Weights of a small transformer language model: width 320, MLP 960 SwiGLU.
MLP neurons of a small language model. Each row is named by its layer, matrix (gate and up: input weights) and neuron, and shows model dimensions 192-287. Each number is 200 + 40 x the weight over its row's rms, rounded and kept within 0 to 999. A neuron's up and down rows have the sign that makes its largest values positive.
Before each neuron's rows, "fires in" lists the words (lower case) most often at its 100 highest values on Wikipedia text that the model never trained on.

fires in: "can", "could", "not", "to", "may", "would"
L6.gate57,224,159,133,235,191,248,176,158,201,230,160,226,204,219,178,125,194,216,142,233,179,214,172,137,193,228,136,221,170,265,139,230,198,172,166,233,258,151,309,236,165,193,220,265,233,212,255,233,187,243,250,158,215,161,104,138,183,247,235,191,202,175,211,154,212,242,189,186,208,191,209,215,201,150,235,253,202,195,154,180,208,181,197,198,117,129,311,258,231,180,178,99,179,162,206,186
L6.up57,246,147,271,223,193,202,251,230,137,231,153,169,110,134,152,218,289,158,282,180,121,192,254,227,188,190,220,262,236,202,182,275,186,206,235,174,204,198,198,239,126,260,212,195,197,174,209,236,184,188,286,267,236,182,149,223,197,181,188,202,197,187,214,240,155,223,204,186,174,168,164,210,222,129,226,122,277,128,198,181,152,193,207,230,263,104,233,168,236,203,193,252,225,140,95,142

fires in: "her", "his", "its", "s", "their", "whose"
L5.gate518,115,141,220,209,160,163,196,252,230,227,139,176,221,304,278,188,160,196,215,236,151,207,243,190,183,268,212,183,222,206,231,226,200,221,247,181,161,183,215,201,184,167,225,213,268,159,247,132,234,243,184,260,281,261,188,202,223,242,149,212,158,235,188,192,267,268,189,167,216,187,240,203,146,220,120,205,209,230,256,226,187,250,147,202,198,185,236,181,186,176,235,198,141,164,248,219
L5.up518,227,238,227,207,239,232,155,223,176,307,186,149,226,252,160,208,205,233,251,139,245,174,233,188,190,252,166,273,152,191,117,197,147,180,243,221,247,225,192,98,189,168,242,218,172,238,196,239,197,144,153,170,217,210,275,186,132,275,190,260,180,262,212,272,145,193,204,214,231,204,174,254,228,257,165,230,253,228,216,167,213,170,142,176,184,167,196,181,138,201,162,200,249,189,243,158

fires in: "of", "than", "just", "only", "among"
L6.gate445,193,153,222,211,227,176,208,212,216,258,171,237,236,214,271,132,212,194,193,144,261,217,200,145,209,140,177,212,147,164,236,205,162,223,188,250,213,157,187,272,160,212,204,206,146,147,206,185,205,160,233,220,212,179,168,260,193,197,204,208,172,245,179,230,265,206,98,179,209,197,224,221,217,197,260,213,205,195,197,163,155,180,309,133,163,171,153,175,269,235,189,146,260,258,219,261
L6.up445,193,191,206,261,171,248,253,222,258,199,217,226,156,176,284,154,231,138,232,238,238,195,141,197,187,220,141,204,178,122,237,178,217,175,256,190,224,169,219,203,242,188,214,173,169,179,195,157,190,227,215,117,212,198,203,202,300,273,254,190,172,151,150,171,198,315,199,138,166,230,244,227,156,178,203,242,143,212,222,120,151,146,181,108,126,155,171,156,223,204,217,212,218,284,262,234

fires in: "on", "for", "by", "in", "at", "from"
L6.gate179,194,234,240,237,157,145,203,199,230,190,213,224,194,191,133,155,122,272,169,142,234,199,194,201,238,156,183,102,196,190,183,217,265,229,215,241,263,231,229,214,134,190,182,229,255,212,138,209,191,274,243,122,226,163,254,179,224,146,240,189,273,172,132,226,131,236,208,154,164,222,176,228,119,194,207,151,192,191,132,167,290,237,168,196,170,233,189,203,229,240,191,229,197,166,166,172
L6.up179,214,149,304,176,264,200,223,202,196,99,235,127,171,165,216,151,247,232,131,193,211,208,229,169,225,228,202,197,217,252,190,176,255,202,169,237,149,186,230,216,170,241,183,215,176,170,161,142,170,179,246,187,200,178,268,181,157,207,212,287,201,203,156,235,179,217,185,253,255,116,215,166,193,235,207,195,256,225,145,178,190,215,211,193,242,244,218,208,244,217,214,185,302,200,254,214

fires in: "by", "of", "0", "from", "among", "between"
L5.gate331,192,165,205,162,154,233,182,178,179,173,194,140,164,182,150,187,181,196,163,200,182,181,250,203,203,164,145,201,141,168,174,156,199,122,243,290,217,242,214,280,188,149,196,230,266,213,160,174,182,135,248,278,215,159,209,204,186,203,171,234,291,197,260,170,189,185,138,132,209,192,197,162,211,233,147,110,195,188,252,172,158,248,142,137,217,187,266,217,168,170,187,231,229,191,177,201
L5.up331,234,183,281,186,209,248,211,151,173,168,149,223,157,154,196,176,218,152,160,225,149,125,143,257,231,217,211,214,215,180,198,189,257,147,279,193,203,243,232,230,164,190,185,150,177,177,191,166,173,178,170,212,172,185,220,196,150,178,179,157,221,253,201,192,226,172,100,144,260,249,258,133,215,166,203,170,172,193,189,160,181,217,231,224,230,145,183,148,204,222,173,210,216,183,205,128

fires in: "than", "and", "of", "after", "only", "with"
L6.gate343,272,207,200,174,203,164,261,246,199,240,229,242,226,169,214,295,201,173,255,194,248,201,164,168,257,173,134,166,190,144,209,196,155,165,184,197,211,250,270,182,149,207,159,186,221,219,273,128,249,237,275,224,182,145,174,172,175,214,166,182,144,176,226,157,277,110,163,219,187,235,211,174,181,185,218,165,135,282,189,207,217,152,289,177,213,200,265,221,181,197,273,214,314,148,120,198
L6.up343,266,282,222,183,198,147,261,239,239,176,217,195,187,177,228,253,197,212,174,212,261,217,231,239,253,206,278,155,210,156,261,172,169,198,216,183,185,180,170,232,206,233,232,155,205,186,224,177,231,212,208,220,184,250,204,224,207,141,216,154,183,89,225,238,200,169,161,157,198,214,161,174,183,344,239,176,144,253,188,217,168,192,297,164,236,227,117,272,275,259,207,224,222,173,229,222

fires in: "and", "in", "of"
L6.gate711,159,236,224,172,199,199,251,223,160,243,227,172,131,163,181,237,182,222,177,177,248,239,135,117,189,191,227,172,263,237,195,150,253,198,184,252,204,215,229,215,200,232,182,144,198,137,155,176,248,191,219,197,239,151,231,261,202,209,190,126,264,253,215,228,107,247,130,122,168,105,192,201,196,203,284,235,247,176,162,161,257,163,171,269,235,215,181,233,217,192,183,200,183,258,217,215
L6.up711,175,140,226,170,198,134,288,172,264,179,181,235,170,246,187,202,205,200,197,170,122,188,267,229,269,239,160,159,198,238,203,158,138,219,255,245,189,193,241,280,175,226,128,195,237,223,264,260,266,227,249,184,250,136,136,197,177,210,162,188,226,138,207,259,144,206,72,180,181,186,234,170,155,231,291,184,228,216,187,194,163,179,152,127,288,142,209,253,165,173,224,226,174,201,112,227

fires in: "of", "political", "for"
L6.gate180,233,214,213,201,215,179,214,186,225,243,232,164,149,239,115,287,187,223,177,204,273,268,235,232,265,199,256,208,242,205,204,161,217,194,106,248,275,185,179,211,138,181,198,269,194,215,215,210,204,322,299,220,177,214,204,277,215,202,172,189,232,256,226,212,211,203,198,194,241,186,255,233,247,184,261,172,147,170,266,159,123,252,238,169,212,187,214,162,276,229,191,199,196,206,183,272
L6.up180,285,172,165,214,201,176,146,187,220,229,149,203,237,261,161,196,189,164,163,190,167,267,231,213,207,180,153,176,191,164,172,179,115,169,172,180,137,166,205,180,123,137,207,182,129,193,231,294,174,292,267,264,225,157,207,184,181,213,167,256,270,210,183,255,262,132,252,238,207,221,237,186,204,139,187,174,183,183,187,118,244,123,194,141,219,240,183,191,234,232,225,277,200,152,161,182

fires in: "in", "on", "at", "by", "from"
L5.gate34,192,221,117,179,158,231,178,244,206,189,225,176,200,181,180,243,182,191,126,188,198,157,203,177,229,169,173,181,236,115,207,128,172,175,226,166,223,251,286,254,292,174,105,236,237,200,255,239,229,181,235,176,191,230,170,230,225,142,211,210,189,179,208,193,243,168,169,183,217,235,207,229,225,239,231,221,175,253,186,215,220,176,229,189,173,239,254,241,186,161,169,197,203,154,200,237
L5.up34,231,169,175,222,171,157,201,198,197,283,245,179,188,220,214,166,199,135,216,203,173,154,185,258,191,223,163,199,167,162,181,146,176,238,255,299,196,202,207,168,233,209,190,213,196,211,169,201,179,223,196,228,183,200,130,230,157,181,193,227,211,195,157,218,186,177,176,128,168,233,187,217,249,183,228,269,245,286,338,178,250,175,236,159,119,184,176,254,239,187,198,241,199,139,233,188

fires in: "the", "s", "so", "and", "of"
L5.gate923,277,126,170,145,171,203,201,200,207,212,140,202,169,194,277,297,192,146,190,164,258,196,214,221,230,176,254,192,188,216,303,173,165,181,179,247,275,272,143,232,146,155,169,227,239,260,145,251,177,243,206,224,191,205,207,180,173,155,219,268,167,137,178,148,225,224,107,213,235,188,188,183,250,164,215,190,214,223,134,157,225,241,204,109,162,165,188,157,170,160,199,166,228,308,196,226
L5.up923,186,168,106,152,215,232,163,180,215,145,173,133,161,177,206,242,208,120,168,216,200,227,171,256,255,211,136,167,179,151,175,198,160,175,214,234,192,184,207,191,241,182,240,158,206,206,256,261,150,201,188,232,227,195,129,185,153,183,157,213,220,231,238,157,202,239,237,326,142,223,190,236,205,179,205,192,177,205,225,199,157,266,235,227,264,218,200,274,219,189,158,150,201,294,232,157

fires in: "as", "was", "is", "also", "a"
L6.gate118,224,182,219,186,191,179,185,171,145,228,241,160,213,188,176,201,185,137,229,169,218,251,265,163,180,189,210,262,104,206,252,123,250,254,136,243,213,184,289,226,173,218,113,200,198,49,141,207,245,113,250,245,211,311,148,248,180,214,250,163,158,186,256,234,250,256,170,252,208,123,243,163,174,215,244,187,273,205,239,176,203,197,229,143,166,165,199,210,193,190,235,213,161,224,161,197
L6.up118,160,217,181,190,197,241,215,177,176,188,220,165,203,213,177,248,211,185,212,139,181,190,207,203,271,188,169,204,194,214,240,182,209,214,175,112,249,171,223,192,221,267,149,261,208,224,202,238,270,186,195,153,103,223,204,179,243,170,209,170,156,108,152,199,239,178,148,161,170,201,206,223,185,218,205,183,229,213,228,219,195,183,219,196,187,125,213,246,229,215,174,179,202,236,211,119

fires in: "from", "in", "at", "by", "during"
L6.gate31,258,221,198,167,178,185,210,174,211,205,250,193,242,168,115,287,175,209,195,243,163,200,182,227,195,177,229,155,186,206,220,171,235,226,210,221,214,217,157,226,210,162,171,193,175,232,163,191,175,196,132,238,209,207,245,130,172,195,164,205,214,191,149,262,223,207,283,156,231,247,226,210,239,223,138,213,215,241,136,189,150,184,204,185,175,215,203,235,202,239,251,206,218,57,242,162
L6.up31,225,233,225,219,282,258,205,213,292,202,236,174,268,208,186,165,201,259,283,261,232,224,151,223,269,227,139,181,258,237,220,154,267,189,232,173,190,212,271,220,185,232,216,228,217,229,163,231,191,204,150,300,158,247,283,279,166,226,269,214,143,166,142,235,188,218,188,221,298,220,240,119,250,198,184,191,197,216,90,177,142,251,214,222,206,178,146,203,196,247,208,186,265,217,202,207

fires in: "a", "with"
L6.gate518,152,255,168,187,265,217,258,200,117,196,209,237,127,204,132,238,173,181,210,154,200,138,195,256,175,212,200,228,206,216,169,107,150,238,199,275,216,207,184,188,160,114,182,201,179,200,222,231,237,120,250,189,251,196,195,231,209,144,210,236,247,171,231,158,265,175,279,258,212,218,217,140,162,174,137,213,185,244,173,159,177,227,183,216,269,202,156,270,236,164,224,198,157,215,232,189
L6.up518,261,170,198,219,110,145,155,179,226,242,133,206,229,236,178,153,252,214,218,215,198,245,166,269,185,237,174,163,180,139,163,203,201,268,171,175,214,241,202,116,242,102,242,158,179,138,230,245,227,260,119,210,208,222,184,170,236,146,178,204,256,230,169,242,152,248,300,220,208,165,209,232,220,185,171,204,207,261,167,217,273,146,208,197,165,235,195,311,234,114,167,270,198,240,213,231

fires in: "of", "for", "at", "with", "joined", "led"
L6.gate9,290,239,229,225,156,198,171,231,165,223,198,208,196,175,207,112,233,165,217,217,231,181,185,223,216,233,177,271,241,179,247,165,183,260,197,262,221,213,210,259,218,201,169,139,230,128,142,224,161,184,175,159,179,197,197,184,153,175,272,264,208,191,207,145,172,276,228,194,259,142,174,224,194,239,177,218,254,198,180,202,154,296,181,233,256,200,187,248,280,183,243,150,203,164,194,293
L6.up9,218,221,212,204,179,183,205,218,156,212,146,270,229,227,200,131,208,185,95,258,205,220,223,179,237,268,182,230,177,203,216,166,230,201,143,200,230,192,153,272,196,121,192,180,220,156,107,212,224,202,209,143,172,206,239,212,137,241,173,190,153,236,178,251,185,240,259,255,282,175,195,201,192,135,234,211,200,284,174,248,176,228,174,216,179,246,161,304,221,255,251,234,184,223,240,230

fires in: "has", "had", "have"
L6.gate440,252,188,138,197,226,236,212,243,213,287,192,226,225,223,215,170,166,290,150,167,150,275,104,261,197,192,199,205,243,208,141,117,224,273,213,160,225,224,207,151,220,174,165,195,189,126,191,160,177,188,208,261,196,258,198,247,162,220,176,150,216,210,126,168,215,346,199,161,203,247,184,173,228,241,201,287,238,136,174,258,193,194,146,243,202,174,217,209,186,164,195,204,182,140,229,126
L6.up440,187,214,209,222,191,193,249,207,181,199,170,214,242,236,212,158,153,175,154,213,199,277,164,209,150,215,207,224,182,145,288,183,180,170,215,171,229,191,181,151,176,183,129,225,200,181,223,229,193,130,181,234,230,163,247,209,243,149,193,233,158,152,209,162,260,224,217,200,230,233,292,274,209,149,274,195,197,165,219,232,162,175,184,213,171,252,165,212,243,166,156,188,213,158,174,205

fires in: "of", "the"
L6.gate883,220,105,156,149,169,202,218,147,172,210,191,152,234,177,207,158,248,205,168,194,188,216,214,183,225,237,183,148,161,197,224,100,147,184,260,203,188,222,204,253,186,191,227,183,232,201,267,239,143,182,199,221,190,185,184,179,130,217,190,222,188,189,180,254,246,160,144,139,234,271,214,220,193,228,164,166,191,153,134,190,197,189,219,225,201,198,261,205,252,255,169,134,224,270,205,163
L6.up883,253,122,189,156,182,206,181,218,169,207,185,173,157,190,168,102,225,256,174,163,180,181,208,230,148,241,226,253,177,214,154,174,155,193,145,180,216,248,214,195,220,178,179,198,203,228,204,196,198,238,152,144,276,256,239,182,136,134,232,172,269,225,167,117,231,185,273,241,205,209,209,218,185,193,220,165,201,241,201,199,135,208,222,185,110,209,215,252,184,207,218,236,166,289,189,122

fires in: "by", "of", "while", "and", "from"
L6.gate510,192,194,146,180,165,165,213,245,213,201,182,197,189,264,267,252,185,206,216,290,213,94,216,322,205,231,212,132,191,180,210,211,250,259,187,205,155,156,244,197,199,188,150,254,200,240,228,211,131,227,221,261,180,183,251,268,187,213,176,213,220,226,263,262,250,230,212,214,232,210,214,185,234,228,150,214,201,156,128,272,262,225,209,210,203,197,135,197,181,244,276,201,143,216,267,227
L6.up510,158,168,192,252,166,220,260,272,208,217,214,229,230,250,243,142,157,234,228,262,280,162,208,222,203,244,189,197,127,162,219,189,246,285,139,237,149,152,198,268,200,212,218,263,132,258,236,175,193,224,189,246,200,206,222,176,161,239,165,172,204,232,207,225,245,184,234,245,234,200,237,150,231,170,115,186,223,156,200,190,238,236,204,309,196,165,140,180,224,261,227,180,185,223,225,246

fires in: "can", "would", "could", "will", "did"
L5.gate957,176,228,222,178,111,155,232,251,196,199,164,242,223,278,189,254,205,184,202,228,143,180,155,148,170,230,199,168,208,187,239,239,250,183,233,187,172,240,189,233,181,141,264,182,247,138,297,234,248,223,233,159,201,196,239,172,133,172,187,223,282,109,237,228,221,202,263,150,256,208,205,175,280,168,176,138,210,248,197,216,166,191,240,245,232,144,173,237,159,185,132,187,214,120,183,213
L5.up957,185,185,214,247,248,140,222,183,231,186,195,184,221,139,236,200,226,196,138,229,231,235,221,140,222,234,232,219,168,199,150,247,230,228,189,212,241,183,312,247,263,317,149,218,228,239,244,181,176,164,173,161,284,198,182,179,184,305,163,257,153,204,187,305,206,147,193,220,272,162,242,138,209,163,120,214,228,148,177,223,293,255,112,223,259,224,186,159,164,188,216,196,223,182,168,163

fires in: "is", "was", "has", "it", "been"
L6.gate562,199,163,233,180,237,175,237,180,175,165,209,216,237,201,200,194,148,191,125,211,202,179,118,145,224,226,155,195,152,88,231,237,228,275,106,182,249,220,121,184,167,153,197,173,229,247,206,175,183,175,163,160,141,185,227,239,295,225,213,199,223,162,201,235,220,279,241,219,200,218,115,122,271,195,225,243,186,220,214,198,201,199,263,219,156,162,187,138,185,133,168,233,235,140,194,196
L6.up562,171,151,244,213,246,171,116,140,260,250,163,227,202,162,200,269,121,190,158,173,215,237,217,188,195,231,204,154,158,223,206,214,169,180,163,246,218,200,146,155,97,148,191,174,204,223,131,298,280,168,166,224,237,179,248,192,251,239,174,144,167,217,187,250,230,102,217,184,235,215,140,241,203,291,164,103,222,204,184,191,184,171,263,204,199,174,219,183,257,234,202,131,195,220,222,183

fires in: "in", "from", "many", "most", "by", "16"
L5.gate255,192,199,251,179,193,201,186,205,243,258,211,219,113,213,150,108,165,181,137,186,181,182,232,160,193,170,191,165,190,176,195,152,191,227,204,263,265,227,194,219,199,126,171,176,208,167,229,247,171,187,152,199,180,214,166,170,143,229,262,183,206,153,150,269,116,160,173,257,278,240,203,210,233,248,301,175,198,142,275,179,262,184,212,181,148,232,199,216,277,304,249,220,205,161,237,178
L5.up255,204,200,195,217,187,228,154,185,206,223,195,163,227,261,168,127,191,233,253,171,260,237,265,220,248,271,275,193,218,155,219,191,168,183,241,118,246,203,229,172,105,157,150,241,204,247,218,208,213,241,128,156,257,192,175,164,168,217,245,188,147,154,220,190,223,186,176,308,277,263,164,265,217,231,179,156,146,212,190,169,176,232,225,183,228,218,261,242,206,145,289,241,249,248,190,180

fires in: "000", "young", "million", "best", "largest"
L5.gate87,259,171,190,170,165,154,156,162,220,232,160,131,216,249,148,175,215,256,134,205,183,248,268,191,227,234,281,174,199,224,257,126,177,178,197,236,234,288,208,257,222,131,182,165,197,239,182,188,184,218,211,152,199,201,185,233,133,171,141,231,157,226,210,181,197,234,231,184,180,213,204,163,206,257,177,200,143,204,210,115,193,188,181,248,235,210,218,193,217,131,150,132,276,214,170,205
L5.up87,224,230,207,202,127,151,226,222,206,230,204,178,166,205,157,109,202,270,207,190,86,247,180,160,175,272,185,219,151,217,185,230,143,168,205,201,221,222,249,279,209,245,133,197,161,170,159,149,184,188,204,192,226,264,196,197,182,166,239,209,215,185,241,162,133,207,163,203,97,243,175,210,191,216,176,184,157,166,239,136,231,233,122,205,223,236,231,180,166,173,229,165,241,211,192,166

fires in: "in", "from", "between", "and"
L6.gate629,155,212,257,165,204,160,207,265,197,194,197,173,157,223,221,270,185,126,203,213,199,192,265,244,321,124,264,236,152,208,234,201,214,160,209,237,201,150,200,218,213,223,150,153,277,178,203,200,159,164,255,267,229,166,214,198,201,154,202,229,241,207,185,193,234,214,98,172,205,236,181,157,239,185,191,206,162,111,166,270,165,179,240,204,131,264,147,232,218,233,274,155,174,206,250,257
L6.up629,291,228,240,209,241,184,276,250,217,163,221,264,279,191,220,232,266,181,212,223,274,185,150,226,203,194,265,233,277,167,250,160,221,181,193,237,216,226,138,201,147,149,222,200,136,203,154,223,274,247,158,160,197,245,220,164,213,245,280,216,151,205,252,202,208,235,210,201,199,208,222,212,226,226,231,200,229,240,156,217,269,274,173,210,238,266,232,180,254,201,224,171,203,187,200,189

fires in: "was", "were"
L6.gate560,208,195,176,182,239,185,214,201,192,161,243,260,205,258,210,201,333,184,180,160,207,212,218,208,204,181,161,235,230,197,290,241,256,199,169,278,180,160,268,231,106,166,133,200,230,254,272,246,159,155,171,238,136,216,219,200,207,122,208,234,189,257,209,208,144,221,190,245,233,148,213,236,283,192,197,251,190,215,183,209,204,224,173,202,198,222,198,202,192,189,295,222,188,219,188,196
L6.up560,213,209,201,232,177,107,204,197,219,116,239,234,199,244,163,118,209,259,259,218,185,280,239,187,143,112,209,153,184,120,227,136,143,210,178,200,183,257,178,206,232,158,233,208,142,152,206,170,160,153,241,215,156,242,192,162,249,212,190,88,184,190,166,189,173,176,173,131,144,202,127,216,73,187,147,248,195,187,152,235,159,213,151,144,142,82,183,298,246,197,224,190,191,166,179,215

fires in: "and", "or", "which"
L6.gate699,179,202,223,184,166,223,194,235,187,161,184,222,207,261,167,292,264,130,268,267,200,221,225,208,200,249,167,202,208,162,204,167,167,183,209,204,194,213,311,198,130,107,249,176,255,156,208,159,223,193,249,160,213,159,178,186,161,232,156,238,207,183,232,274,229,237,111,223,160,277,113,151,109,143,153,200,231,205,235,156,200,118,206,233,183,183,290,171,165,131,141,287,278,221,200,196
L6.up699,214,164,165,160,251,233,291,249,157,203,262,229,216,305,200,311,167,157,240,183,210,177,242,200,210,192,227,187,166,209,185,140,247,239,302,245,174,226,200,176,221,196,215,246,247,255,175,217,221,232,238,214,210,222,182,157,262,277,184,289,231,141,211,184,236,219,211,213,300,162,172,203,243,176,243,231,201,195,168,202,207,165,124,199,223,168,212,180,203,206,181,226,238,265,219,223

fires in: "of", "are", "many", "most", "million", "000"
L5.gate412,225,218,130,208,201,183,251,218,232,272,240,162,248,230,242,163,140,152,177,203,205,212,236,243,188,230,243,133,255,189,119,215,150,168,211,243,204,188,220,200,194,154,237,216,186,238,257,188,178,278,236,136,274,149,165,263,200,213,141,207,202,184,188,203,200,196,235,252,182,219,225,235,213,191,205,166,184,246,175,216,231,147,138,223,173,207,227,185,210,187,167,190,282,187,187,89
L5.up412,173,232,153,230,273,238,215,148,181,227,177,207,192,190,228,170,209,201,181,244,229,268,204,152,206,220,228,186,184,202,218,220,134,151,236,179,211,188,242,297,172,178,210,206,201,189,204,234,119,286,195,208,182,234,218,269,229,192,218,206,206,204,135,201,213,186,151,229,260,192,234,235,201,194,136,190,185,192,249,158,156,206,200,219,159,229,267,242,232,215,208,200,233,212,213,218

fires in: "was", "is", "attempt", "attack", "efforts"
L5.gate51,197,205,187,146,135,155,255,215,213,203,106,218,184,257,279,217,218,183,237,180,139,260,194,212,229,234,168,171,168,151,180,206,223,220,185,166,236,226,229,170,269,133,223,137,201,192,272,217,292,209,217,83,219,235,249,180,228,144,203,209,162,257,149,252,214,229,309,205,297,162,219,215,165,219,243,232,195,197,213,270,199,238,293,206,178,234,242,223,194,196,199,140,244,199,187,163
L5.up51,188,185,151,249,158,149,184,193,111,164,163,172,170,222,170,190,266,202,223,160,166,216,189,215,263,186,234,171,254,213,116,150,225,251,187,177,153,264,231,182,220,175,171,208,194,174,157,213,220,147,261,108,192,201,206,118,176,273,265,190,214,178,245,166,124,195,202,264,205,196,223,219,170,199,205,91,206,264,243,196,176,211,198,162,209,217,221,223,118,194,192,215,179,152,116,196

fires in: "s"
L5.gate285,178,174,221,233,305,253,187,217,264,206,199,253,174,246,278,201,237,184,186,186,151,238,146,259,160,173,150,186,245,254,225,223,188,196,272,211,153,121,203,202,268,195,204,198,240,211,225,133,182,163,220,209,143,167,135,244,249,234,173,232,218,197,151,217,236,228,264,195,221,121,224,157,221,128,177,194,149,153,207,204,206,217,210,176,241,176,174,202,216,182,172,192,153,205,167,159
L5.up285,205,225,192,259,232,175,195,121,173,242,174,258,217,223,230,103,177,206,180,213,222,201,198,135,207,238,244,265,173,224,181,122,163,141,224,174,274,235,174,174,208,176,147,199,223,249,193,249,250,165,115,189,205,189,175,143,229,184,154,220,226,250,207,159,219,175,177,154,169,222,177,247,265,237,187,149,207,262,241,182,199,229,173,198,217,221,273,236,127,120,182,216,137,201,200,251

fires in: "that", "which", "as", "who", "a"
L6.gate466,205,201,242,247,233,221,138,148,139,217,200,229,212,289,170,171,164,145,204,154,197,222,226,211,164,185,187,231,278,142,289,231,191,155,181,127,138,203,260,157,204,140,195,204,219,180,174,202,145,150,153,180,275,236,157,222,163,318,230,189,230,132,169,182,226,188,225,207,251,180,183,184,203,170,244,166,261,193,261,195,199,182,265,212,203,185,144,223,251,222,193,99,233,213,248,296
L6.up466,204,158,273,224,336,160,273,251,176,195,196,213,195,223,179,251,251,155,236,265,251,212,249,145,263,253,147,229,196,143,247,184,206,213,181,184,205,236,241,193,235,216,184,152,207,285,212,196,307,210,149,193,211,145,125,219,147,136,223,205,253,163,199,181,210,220,243,201,255,226,177,260,258,225,270,254,183,231,210,179,276,176,227,197,183,281,202,207,185,250,186,242,171,181,156,217

fires in: "in"
L5.gate725,204,222,247,261,186,242,128,179,251,235,181,159,181,149,217,202,204,221,184,130,203,242,157,172,95,212,171,164,153,119,301,197,195,215,220,190,260,208,258,249,207,182,243,227,254,206,255,197,198,164,188,194,217,149,230,230,196,105,168,144,255,129,155,241,204,182,135,268,122,214,165,189,207,182,227,217,139,214,202,243,186,198,199,152,173,194,219,156,218,195,262,198,217,203,167,205
L5.up725,230,206,258,192,183,197,230,164,137,120,222,119,247,186,198,232,170,205,238,221,190,264,188,198,163,267,282,239,171,199,201,160,236,109,236,202,230,257,146,195,139,201,260,178,228,156,172,210,260,162,181,183,249,116,194,239,147,198,150,197,183,209,177,165,177,193,146,201,169,209,207,125,237,181,158,240,137,159,176,208,138,137,189,230,202,233,192,173,254,164,178,173,208,171,206,116

fires in: "of", "30", "during", "may", "31"
L6.gate943,132,177,188,153,204,177,227,190,222,257,253,158,166,270,222,183,230,208,186,181,174,192,133,153,240,133,132,184,169,104,194,164,142,245,214,211,232,169,164,268,150,165,175,140,274,226,186,223,214,195,209,234,247,150,207,213,219,192,135,163,219,132,202,164,209,226,95,199,132,179,197,176,188,207,175,181,208,173,187,224,220,243,225,144,196,256,237,169,189,210,207,235,267,129,203,191
L6.up943,177,193,171,157,191,263,245,179,190,195,206,174,227,220,174,252,147,278,105,212,238,167,170,136,167,254,267,190,121,243,217,187,181,233,279,232,223,197,147,180,136,196,41,194,192,175,224,227,216,261,275,184,185,202,186,189,217,150,255,118,212,194,266,156,212,195,233,207,229,194,192,163,179,173,191,174,142,135,245,187,168,158,219,240,120,215,121,187,191,268,182,172,246,168,220,196

fires in: "the", "in", "on", "at", "of"
L5.gate589,206,243,215,288,202,216,266,200,192,219,247,223,129,232,176,206,171,150,112,226,171,170,210,203,252,157,205,212,195,217,175,211,234,141,134,236,187,210,240,141,266,207,234,223,193,128,140,213,261,242,212,213,200,223,265,171,215,151,245,187,195,208,251,209,207,147,232,158,273,185,213,233,187,190,122,153,158,266,198,192,223,201,199,198,185,239,134,237,121,167,177,190,252,283,261,139
L5.up589,206,278,245,264,273,201,188,207,163,303,218,205,207,122,195,202,237,128,177,201,198,204,220,319,231,190,205,202,203,208,95,195,167,152,156,253,215,232,239,163,237,194,212,141,176,122,136,207,274,225,175,224,219,170,170,151,167,132,149,275,229,171,207,184,257,169,200,246,208,252,236,218,257,155,246,205,191,291,132,212,242,201,197,197,128,240,196,148,199,198,188,114,261,267,228,237

fires in: "at", "of", "in"
L6.gate125,150,252,192,266,229,215,202,218,177,233,183,168,188,187,204,144,163,75,174,221,200,238,151,207,208,222,144,138,150,176,190,145,161,163,210,150,244,155,217,195,190,123,168,178,221,168,161,163,153,111,209,206,235,97,198,199,193,123,214,230,201,207,238,182,187,234,201,185,236,219,185,155,129,263,236,189,180,151,192,196,112,212,139,213,119,185,149,201,222,218,236,173,148,215,184,157
L6.up125,193,252,211,237,166,118,193,142,228,130,209,291,164,220,149,132,154,153,222,186,146,243,269,229,212,213,201,177,216,224,222,223,189,155,173,138,195,255,223,251,226,245,164,213,232,200,219,206,211,162,182,189,256,225,102,262,156,245,231,128,210,95,265,208,175,161,138,196,245,193,206,141,151,212,230,190,205,131,193,173,193,194,199,152,140,226,196,287,180,177,225,186,238,152,214,203